config.yaml
rope_base: 10000.0
tie_embeddings: true
init_std_qkv: 0.0278
init_std_up: 0.0398
final_lr_fraction: 0.0
seq_len: 256
MLP neurons of a small language model. Each row is named by its layer, matrix (down: output weights) and neuron, and shows model dimensions 256-383. Each number is 500 + 25 x the weight over its row's rms, rounded and kept within 0 to 999. Numbers have three digits each.
A block is one neuron, or neurons of one layer that tend to fire together. Before each block is what it responds to, as a language model described it from the Wikipedia text at the highest values.

Relational linking words
L5.down820:495515504447547464517506496523494471495554492511501485460442511508462475530495508510530544542487486534500515499487491520471491497497458511484464537514526486498505479476490487552483486503521548525498532452530487527473482486464546503495485470457494520501467483516491488524497496526483489473468490484523458475524521502517498502522545504518526543458538465500524511532465513524480511524488

Date year separators
L3.down156:535525479491474526538529540441497480490498479503500505542541509467506506500517523497493495476478463494507440525481481514468514492493496482506508470515487537506455537507508548499533485474471534524526480523470497500563492443468505506491512512470490505501461511464469472507487481495475478474446512501489503525556481527511500540546512530500499498531496488498513504528503500508507499451516
L3.down163:435490483529478507506505509498470506510497467505542530504517508506474511496476490517490489482478513494542503453468466557526480527463506525487404475501540529531485520514468488451536521547493520503503500489506509481495533537468505489503533488499488496516543526538496465468500507521519433537499514548476494543549495490487504489532495537523487467502489505466458527494490484486527536549519
L3.down397:503477498509460510516574467473499507457493510523465542496518505537482526503493519461504513497503517519513512483465523498485474494457555504518495489538500547489488525488538514473485519491516491475509492500505493489481507487552517446516499538499485500502470514509503503469494477511486525510503485549508490447495505522523476503502548480472519471506532466484459494496507503494469514503488
L3.down520:546500476526468509462460493501561487472475485474495511540513514535480479465491468535508559486493522487510511479484490522462516506472491514524527515521522496502487521476522498426501490504510472546470462516479473528492480467501511493516495516480505510489522486516533501523515493498492480505497542518502476501501494496459520493488483523499517532508471491532438513549496502490468476464554
L3.down893:502502543515499541465527505544549484495493478465510502513497481473469524491486516515499496468507512523501499498489485450489515483517527515480523489498491551510512496507478499450529496462499489506539484482554534487461542468519519479523495480503491496498501518533510507523504498522479482496492528529502516490506517510475474512515486511502493511520494495478522498510446493518515508508496
L3.down1191:478488527479481515513525470554471497518443473494523503491500514501478521468495494520499441509531505502465522562548515509512458477481546508492533537485454542519507527472503518491468497538549505455542509516528495517536429512493446528511545558471488524537515465539474505521521479481530500467515480551466470513490544520515503523543498522507508520491499445556481457510454494472481448517493
L3.down1255:528514518527503488514515527484533485452520523489515489509516504533482487528503515488519476535480536516488517508495515516499528501531494499465502505508482521547511531526532523544485499496521529468499451482515507501500504505519470508493477509520510507477526496517491504490481520547517523466500547528537482455474477511470545513482558507488515505450478458474477478528507511451512510446514
L3.down1283:462475483455481520516477481520488469550541504518498484496519487508477539508544501555491529508507453500505476495515543532478474523516512523508502516503495515513490497488526494496521476540471494484491540478443482501489499507508493477514519500493489528541510479498528540464511570525493481501484505499500474514485491480461472488500486496502500508524494486527475505508492498484566510525520

List-introducing tokens
L6.down266:440523509518435473546471515479523546526472508506504502486487502477485470537503498534495549531497477556507459478527497529486525544503516518485488489499536510448516468453480493533462466477495515489482484514498565462499488528496536542525511488482460517468528472533542495528533532482506516478476502510506518470478560475523469507552535503516524486508508485520502534528476480514507501463476
L6.down518:530500498514525510449513522562487486518486477484494484454460437492504499559472507522494494492512515519486496514514473470513487517504495500476489498455493496482514486523552502506460542501514529521517479511513494482516528561490554538511536459509481466499519491451466500541440533484467532502461473485503518530548544473490550497547502477532453534522513492483494509473509528508542508495473
L6.down773:491492504525485507532522488467485492515524503485508534492456487543523502520472478457483522499514463519447497504530499512461478521509479508479476496502521482494471497540491533483519515475548504540512478502451439453523499473501477519541490486492471522486482511523531460528492490538526486492498476479436512513543529468451516480454500512508471444529505515518506468497503487537493519498517
L6.down775:472480504519482519525532468539512466511528498486485487503494489467485499489492500522498474488506528542496504490531497520499497495499508505512513472487554497489532503510489550496521465530500495530469469523530492486464527459559513471530515484520492513513488519500490465540509514500507460498531444463517509481526500557528529521486466498510519520458515497544481470513482475519538497492501
L6.down834:474510493476486509492480495526462494564521487531502513543446497507480504518476471514497503501470492491512478506470500494491483518529517501489483524491504512490528536507495447527516518545504478474472454513485450490505516515499535546516513467487495478507510475481513486484517429452495467508492462474481523470553502474547514516462476500471451480445507467534450494474471467480467487530480
L6.down907:489511458530517483492520495511486476494450549500504516513537509462542539498520502527441489512457471487519491521478496524494555472517509493477473537459505453494513452524498505461516465483499465547552512490491478516478501464532544506504523509515500473492489490506504516494508499487495469498487526508510501429543512460495527480499503515528498536510484474463492499528522505523493444456485
L6.down1066:524500525499511474513523500521470501489537475510485491512494501507472514499446485528500553522498461505450514516479521505511506492537497488472536500513526538475468469489534461472493472521487509480493524515542504494517454495528508519471495506511489550537535483520485503555490496486454447501475509488522552532520475541534480492511468459492522491504495475484543497515477504534480484468498
L6.down1528:497530475514532494478480507501576520494520462477487538519475452500485518528463462494509527477497493518517522510525478558482477485492531536514530495531517491494546529510540471481521518504465501437536461555533544464509481549494480539507484501475530478501443452442524498496492541564534465478516476489496507491487484498463483479502512505536469484467463484472488510518520506509512496496496

Structured field labels
L6.down35:559482538512481491504514495528519495450558483511520490500488498509505501544465517530493436485464541499476495527531549508510500474480466515465508489522533510551500475460495451566523494513523497501514514484513491513448495470526516493515497547479449511453499512523503507538414559460526539461483486494511479473509489525470527501505500497476530471502480481533507510531506559503486502496535
L6.down439:538446544510483524517533538529503482503486515482522503435494533518480517545491486529497484487489463466453509512526468493490506484515489519479505477512506470498469457503487482464485496511514519513463482467560480496531510521502539482514485529507459454499519477466497535482485530484514484483523521502501470507490488486524456541503466493490513487496487517532500491465474517482518539490529
L6.down501:484483521507490503508521553524510436467554489529512506477521529511487488512498504490488500496437490466552523486504505489551478504500483517524501496489491502512471492514503552488563492459497547500524480467530485508464495480534516488502451537518527447499477493472543512525461508485504486512525496502514502526515530498460491521463545507453528509473501478505520571478550535525487553524486
L6.down636:526525471535509494484483561470513469528546500495536494515487500514552537523474509498472483536466432494475491486500491511486488482486497487506531518518538493481529528501502493474490509508506471501528501524510511500490540479480485458509499494492475493479491487495553495508497468513548417545502547521537474501515500466496477527485577522510511493510517522474547470511470472475558486498475
L6.down1013:496475535517469505494507451478497494542537504487491514470504509484533489445486517524452528543492506488482443471506493531529527433505504551562537442488505486528492471512512532520497512478555518435502492483457503509438467525505462515491509485498505496491488457511491494492478492450509497509487528508501472506526544443495529488433449520506527489506489455527507495548505482488500461522521
L6.down1081:512488514506482522496518525527511502519500464495502485514480503489518525505489481509520506475518531477541512482520475429483504481446532501456532477540504510521514453472545471508477514501495513466480535495490484505530512511527500494485481456499514520514572493562475565518457559513454475487461493543503489495499497483480519536502504488506483483495495506499486514540507465504450486491511
L6.down1271:484446469477503502486493513528488492532521521491529501480487475502498521500471482473545471553485493500511513493485468515535495501486490522483494485497515450486534506527503517460506530492501536501496475504496552471522476502506460523474465488538497497509486466505468480507528504527503526496520519486528489497450508469440548492478508468516517480457523495449491506447470492517512471469512
L6.down1299:536516478498489463522541499510501486501478521499533499463496429501516546510496530517498503502554522524529452522536481501494488487504482464539500472489507522506476494471504491538504512465444519501541483501471491503507472527526480532509475513505519476514471529504482538509490552472490496499470513512497522460454510516519498525501462505478523531498467506496526493465513510500531524549505

Mid-sentence commas
L6.down63:492516475499493516495490513532508518528495494517512505494545472507511463481486536526503483512478532505467497498523521522462508498527527457490499512458521506512479526468490537528487492424437505500519512529493511564509506530447529501530481520504514484503548496472477527483487488522490516451549506530482481462485479507457479538519479524527465482487486497487497532530479490549495529493494
L6.down94:549501540536473474470460483486520531557556532489514485536539524504496519496495499493516544526517441478484480492527494487503494505462476541507534538513513484517475486516512499500475463457453460538551470482497496560523525480485485490501445484511485445482485454535503506508534466492479502470498550524483555497506480513473482483520513546470506531473452509525456481537510492510498501493480
L6.down566:461538532499537466504502471480464524541542493554536508475497516482449517502502477534515553564491487498495491486466502553492523520489471466503521441487528496490487526529481512484472463429519489529493492514506500493495474527511523509457503456500511537522487494491463512520459528502479517533526523501523523465504507500530492502508496515467516465516478507485458520520534528473476499509476
L6.down645:495510515503484453455516469490557479520516467462512534475478516494496509493539504501498491465486474526536466471534501482487492495474539450507478456488512471507505490498523490484461491538502488543494546533520428485533469501499501452521451508509455549544537523528497489470521540495477515433489509463528488487497519516463479526531489450515478458503482494524523506532507499507509482472490
L6.down650:512555526497502501507478492490530502477514454493533501491503513571497511481490490488536516463467469484534474467478493488492504490502505479492481492520492449492479517485555510441452492469471519528513537480443483499479469534525525529526494500501487461508480516516514545534507478554469485509512464481524504508470498489410499540450498506485487465488520510528515508521486514481512504484509
L6.down785:510500503515488504510504490485486505455503522461486502493483523475485552482483467478464484459499479510542488500473500505505524507483490519470488517492474521518485499507566494492505480531418500494489472481505479453546541504562500490491513506501455492521495489515542495541529506540510477497468495466497479462525496502489471510479486474475481570475487508538460531519508515539531501504482
L6.down1268:463534514468472497474516478505526512471522517477493491527489490484450455517531554474532514520502502534506539495549497502498528529506502458520463507504509516511527534485477487495493520476536491534469505548504476508518471472490513500518486529507474539497560478483517463478511521495495454478469505526488485497550494511459452512505487470558480524478513507475488502516493535505505536519484
L6.down1351:528483506514482481492516527509456488467535529493563493532481507502521454503535502544467524504488470503536516554530494515496523501544490479490539553502526511535484495464460538474455509475497469515504519536495465471491504518551512526518451513494528558502543466502516498480491538529500456519462527526515478500521479498477527540532484545518474480491527533504537513493507473503478509516477

Definitional predicate start
L6.down183:443504497546468492491520472538476493474534470504525437493516454457489483494507533522496499497488506518505511493521530509472533474485457498481527521481454495520496490483527508539486432499475500528482494509505511491548456479528491479494508479491483464478493476532462530505425482547513489546523496521473492506520555509475502505514534524465570440488504505489463501529488530478530503478487
L6.down232:444511523505502477547528501502483508488485556514517542490457507496454487525491515498475541474520506512514493518535479535524510523530486522539506497531482496432518496514501481457511478477467493454510503478472480473523495523532489506494475541498531492511495543516487489458467460515478537505487503532486495502551474508515483499523491544487513483471487504506490458477495486486512473502494
L6.down374:489488541514470468496525503501475504507492575487509494487508457541461501475448497515486559521506485495504523473508529468486512520529525550487453497487500484495458497537457500509540492530483512512486475509504531526452501438496543485497483491513487467522471504506484490505538475516474489536541503521492542516555495455542506504503510506528483508499513513518475479518506532485509486542525
L6.down461:466545524495496502504493508505553511425535512528458504495478470553516498491516511559482538531518486505492484521565535502509495487510511542536511503535486482520500471461550507499504485511494476531551506469494539506520493490511495481522503514499465447523469485528477494523498479466470519465505526485516501556530500502493503506497495480530485534487503481531502474443501466513501516487475
L6.down481:510517507526493501537510493437520486474516506489452537524507506513522511493466481510528495511492477489528518503486519515465493496537504474508507484512514522468495491504511491470524457477479496482492510523446482462469486481525519508547526553470505510507514457541482464485479490502471476502479482509474516493544466479513476481519515474501476493495487516524486478510511512481558453542443
L6.down598:514500503489471503523508549517490520490507547539433498456517486536526492481486522465548550499473535520496505506466516545518448501448468511461516472509526498491469512481483528478510486529463526488476484473484510509516514426506489515468513548484514499503480562505481483534536469468462474487507561486510447486510489500504501500475471492501500525471489504507515493506464554520456509488542
L6.down967:485462520489511481535469527485502503486532533524508504499583532493506510522457531504509511460463523485479496511519536487503467482501513454472522487524521477496523456513503469524487483479527498512551528469512516509520525495528535499485499490472463508515507504506501523483523462534504503482463530494520476497529497486496465538512496505443526403486520492501506498495448450459535518496495
L6.down1291:523531538540495490528532505494482502480501489507473454493513485503524543452446527495464503477493485494508505515515482515489481501505530503477490484506526512489544498474512473505504448536485472516483468514485520501502486459487476522480504475522500506492520512523521493513490475515551533513507488492538483548523490563485500510507565446459493535485478509492478473515524497461491525541533

Infobox field-label endings
L5.down139:522479447511506491500499482517497514472519544460489517527514496523524496541524464466478509473546477514496485506487497563493494495479559502512502489522497495494483540477531448507475533452526508501482544502515500536496511488510435492495509454520504513491534522465518485492501514502494505507447508513493487513469498454499545482516498498545487488482520459486480500502514490483468512525487

Partitive "of" after quantifiers
L3.down52:504479485543480512509497525508470487475504511499525540440490505513482507469490508450485499505508527501536511521512528470528515521474508524473497505513489504476530510509549487490490473508545506517440477506510511505530487507541461504542470516534520480532521481533558532506537502478483491506457453514467492517431444496506484486511434509487505475538498492512468499518455479516500463534451
L3.down392:477504471439486480483513523469521525500513534491550541511473505484509479507484520438516469489482476490505454526490523483449534514520499502506528529477523489515511528525551471486508480533511472486493495462463513494531481515505468533526515479458509512502507495511461515500504518538509508506475511451530506484540538510476472494488447448478467488518478544504503521513481449511498462453497
L3.down569:510503468483483516514527502549506483493481467498479500471516449535504530484506510495478541531515502539455522541522520465523497505475542475477550486454492510526453513490504527520488489438510498536521472506519523512504463524500528505524509506520485524526493491497465522451438500503520513494437552475494472527494457456511544472536516522459487528516490496502469494508529488531456506516507
L3.down653:478507506502452523531502454491512484507513468525471514514525502503509449470496541462476470486514497541510536522471508482494524500502486474483483504498493525561492489505515493522462501455495526502466475487514477523494525451473485476558492506527502508535506484441509473515511507538552481488506500477456512503471468535476497495501461524513535482543515467514474505536519484496511543463518
L3.down1012:505510546463508468545487455579500517504498472527505512475497486488501479491491510518456509495512536524479470501425561475474501511440479457497488482459504517514497448474470506511453483500484492527495499513523535495522508491544493525525494503475489506516552494499549478484515447500503515529481501459506496474506502507473486517509507483501500475471480440561519491509456512471502499509493
L3.down1222:518504541513523518530473482497496493524489453519496540530526501496524502482506495451463530521519511489483471522543489483453531533453548483500490488488498502516533471473485491554476499522482474516471508537524483513464465523518512485500495453521475493477529513508485485488496492488535493502475505468460514460502486516491510493487502454513487546487486465526472504524540460560502482478516
L3.down1354:519510477501498506547480481506474511514532542462521491472500519472463498501516531491465483471429540533468502496530517527493510484516525509478513492520498481478464502468506461547523528495502513470496537488543473493494526508515505490498515537541501495504566521492448558482486492476452475465483494466526495528503486509479459509488506487527470498489490531492490530516456486504518452495546
L3.down1438:507536531535513508459483478516503523516511540473463513469488471512503517448462535492500504532533525472470491493482556509511455516488506505518484526533497496500511545498459498526492461523496514505481543557500490497515540466496500550491501463466490455468541534505461488479558479469482465515471501482524458467526510508491552488500466507494505475514489538511490518549494513473508511500525

List item separators
L5.down636:498485501472504477508497490495529507534534511504519491535506494490455449507491471484531558541502518552450503485543503506497508554509501522485462496499512533493481502495539498502514505451477471521510493489510456464511512532465533460441488480515473520497495472485523511502476503529493461483513512487498515494524459506518537505513500474490499539472501492516522484496521539514494470496452

Sports stats table separators
L6.down40:539504487518478480510486490465498500485515489491522522478489508473514487483480485476503490455507457519538570535478495518543469477500519491486543499501522545499502463498473514517532537511546498459508470474499524515517476544502470550462480530471524479486502485522448512518517524446460497495467497461517468511505516487533508497519496541474535510474466503487517471471510472517519475481537
L6.down105:490522485489478487507464487497473509505511495530488501528515481535504489520486522512525457458520501508528516520503533498485498506492522504446506500482518493501519480511550497501487501508495537486462496520475502471503501492519509519543464486484451523478496491487483463528518455541535472524528471478503495509503497475492504543523491487480459466505488505518462471492491492445498497552482
L6.down273:518495460509502504540532508498502456495537509477532507480502494478498510457494480506495513494484473443523542489511502472492534483543450481494480582460547511496475563466490472523499520512520502521468494508511511544502521453459475525513479467505487467482515506465531478516466512466509519510494518489511484489529534473512525501463469491551488504522520500503464533487485490509484493524499
L6.down344:433512498442450512518453532482463496511569476515505496532517488521518524496502496484480513488494515530524498497489489523536512479515490463473508442554512508527495471488514513497538491456487468418517486528523519499476516492513510555541478568455492522459496546466501485487491529498504516463567501508515525477518508482460503539491528481506520500501536477507484454504507443506476498518509
L6.down548:515485497516498536518498544519502492477441510475514493453456478541474517510552484490508533492474509444550517510513517494505505512476551511475511524447502485443496474560504475554490518484502499481456500505527498538494477464483498488479510508489515476491494544453499488491508455495485488484547485482490560449471531485505531515511498497480487531508490520416442561496519470534529469474555
L6.down746:477457497436487522515485507499504548466483545507491477495461487523523513461520519464505532510533495494502541464478525453520504510498489533490447515536484535456471502461481554504506500510523520474499505473484476501510478544508517506549513533489504485475476526474502465495508498428527500525509496449515532527470515501507536491468534472505527558467483476507505524521484509556478526534485
L6.down757:535508436469544520474534474486506464516542533520522520472492522501480542489501489504470525458497504461490493481533462519516496475508460496474467507513505489466470480536496513514460496517489447467550489476528509470522529497509520513439476491523517480489485456472474509486493547504483474491493513495557518466512477474484513493473500499518510501498526526487489509483536547530519481550519
L6.down1352:490537502460500489455437488475494473526515515499528465502500471533501459490539525475511504530509474502506515533512498494497488492543470537501459489506546527545491502463527467465493525498513503459517454482529490549497477511496475505491498489510493507489543492526435528495486536523491504509498539498502512462519545434537476500538485481513490523499487487463508477517476519517538527502474

Mid-word pieces and list separators
L5.down51:501525536490483513487489531491515494504534471476483494529478471496479512477497495519545473492506490513501498518472541497473502537472500461527538534515521452564504482525503453497502502484409509517495541488497524472479493509524521494493489485515518510532451465502521530519437498474539501524509529533469515524496521488519471499493493522526534514509517501494499493528484485510474518494515

Example-introducing "as"
L3.down141:511476475549492520500483492457493518488494521490502462513430472479462540482427511460497493514479485449513481492495482515468548517495517524526516517501503506499541481501530496498509468489490474478534503515496516479531512507498517506505527472458483494484474447497477507501517510493489449496503546488522502524485511517545464510578505511504495533497519478487487509523534508495514505498509
L3.down389:451493534530498505505454520515498505486470507505521489511466520504510528493475470516510514545468464520476518503473435455496482432480456519485503495450498464466537452489457489507523472504540492512514535492496473527448529508454523538512494506470455536495503498533524506475445525506461560517505491463486499512547497486484484541514528479528496528462519495505518525570541501524523473510471
L3.down737:496471478472507502522483444469471526510499496502471525474492520484505475506490460495529520531514505537505512520479505507466572518489515460507493496489511493542463455501465478509494494526561526498536525508513507498523517513489519492494480534498462516513498471470469475477523519505487480490490514538502463505503527527503517519477438515504492543496515489487552520508513483526473571489529
L3.down895:515468531499465472492525503497478470500494456511490484510542506519499507487511504509508471500466473499467449521494510514500526481473494554529554556474516480541504497483543501516508513477473515513438524520522522500476472490524505487505548461453502513531485468477490466509511477538505539505461473522482519486532533479481500526514468506454465492505515521500517531501495521521484484481465
L3.down1003:454475449466516499531493503500532555475495468489530449510486470447484505489488515424488490517509529475519504471520473525525564493490556513525510509484522487521515480538538472521512537505465533489476502539494511488521458505522491486557499496472468451502480526455479506466469489513522512484518454523499494472475476482478505512495498501454510477502485495504483487506479471459504476484528
L3.down1194:497515491480479514491495475484498487523450464489503504500538493489491509477492470512514521531545506508459560509531524540495482509451530502513488497489485525510518507512458538494492488480473462482505501498552483469515537530521502477470492491478460510506477480535472497496475495497490458477510501514505528483476468505528488478518490513446504529551503495488509477464514477454480557525518
L3.down1288:515505486523498497499513454479496504464509509492478511488513524468513545493529516460485531564474434444521496490480487469493479502500528453462490529519501488493508504507432492489462497483466499493503485509484494491499517515513526482556500484488499500564489472480518515465495503494503489546450522472495505506489516527471517519446485503527464524507440516496496495541529503490506521481493
L3.down1473:497498481516506493516546483462481508532444518515483483467498495486481461509518482528501493523502473470511493505466481507506513505484482472490506510488531494552493510514487508580540539485537488490522507526497460471504505513506520515529508478461502520532501437513548470409486511478503528476508486544498487503461524480504522486544496490518517486506524481503494527525488487500514503484520